Weights of a small transformer language model: width 256, 645M tokens.
MLP neurons of a small language model. Each row is named by its layer, matrix (down: output weights) and neuron, and shows model dimensions 80-143. Each number is 200 + 40 x the weight over its row's rms, rounded and kept within 0 to 999. A neuron's up and down rows have the sign that makes its largest values positive.
After each neuron's rows, "raises" lists the tokens whose logits its output raises most directly, leaving later layers aside.

L5.down420,194,168,270,230,220,280,289,246,220,142,174,184,241,197,153,226,238,188,186,209,225,108,196,186,210,246,184,172,229,177,166,204,216,170,249,211,192,215,145,165,199,185,219,153,194,199,187,158,201,210,225,153,258,187,238,131,223,145,155,213,227,242,227,223
raises: "able", "ible", "ient", "itive", "ibi"

L10.down673,210,154,211,228,264,251,180,142,174,274,187,245,223,219,146,228,237,188,251,158,159,218,203,174,145,211,267,163,161,229,202,154,230,202,171,233,158,236,257,230,224,214,215,202,142,200,172,199,228,200,212,166,197,252,112,150,308,158,222,195,265,159,127,225
raises: "ite", "nce", "iting", "ead", " way"

L5.down182,247,194,214,227,251,253,143,187,202,207,208,192,180,202,188,161,211,250,215,270,204,193,201,274,189,224,204,141,149,194,127,163,177,197,206,164,131,221,165,155,196,224,282,101,138,211,209,194,185,212,227,150,156,169,171,212,223,286,210,215,94,150,229,229
raises: "rey", "iate", "hus", "by", "ín"

L2.down40,274,177,240,201,190,221,161,272,144,212,173,215,230,228,214,194,229,239,188,203,268,226,197,249,235,219,256,184,189,219,146,218,158,165,181,249,136,228,216,132,222,171,181,156,211,141,175,182,244,175,227,221,212,167,253,189,167,206,206,294,174,173,242,268
raises: "istic", "rd", "cial", "ist", "led"

L2.down404,212,169,260,227,195,202,201,231,245,171,145,149,248,141,135,213,209,187,268,202,188,216,206,175,253,195,185,174,141,129,192,124,204,169,163,228,114,285,133,250,244,133,277,230,177,162,216,202,213,201,219,188,162,185,133,149,225,178,133,164,177,220,134,256
raises: "ul", "ub", "w", "uls", "ck"

L11.down417,180,184,121,151,192,170,180,215,144,210,210,201,223,217,228,252,180,197,218,239,202,143,172,166,190,209,183,222,179,194,175,186,235,255,251,206,228,214,254,180,213,206,113,213,148,208,192,153,261,169,201,235,186,217,194,140,253,217,191,211,253,289,197,218
raises: "ing", "ling", "ping", "aging", "ying"

L10.down406,178,142,198,174,208,232,169,173,176,250,185,258,166,151,177,174,179,188,232,136,182,208,177,217,212,156,264,214,131,279,153,248,181,187,171,183,219,205,228,151,141,196,198,220,202,167,287,210,233,147,122,272,144,201,187,212,222,211,147,175,205,207,164,165
raises: "anie", "any", " how", "get", "ani"

L11.down492,173,221,193,171,213,255,233,189,185,205,209,191,262,161,204,216,146,159,229,224,223,214,241,125,175,257,226,200,216,231,231,140,240,191,196,141,221,173,161,193,234,258,201,186,261,223,213,217,157,254,146,204,219,191,167,263,144,178,137,279,204,185,127,175
raises: "ean", "rus", "ror", "oul", "urch"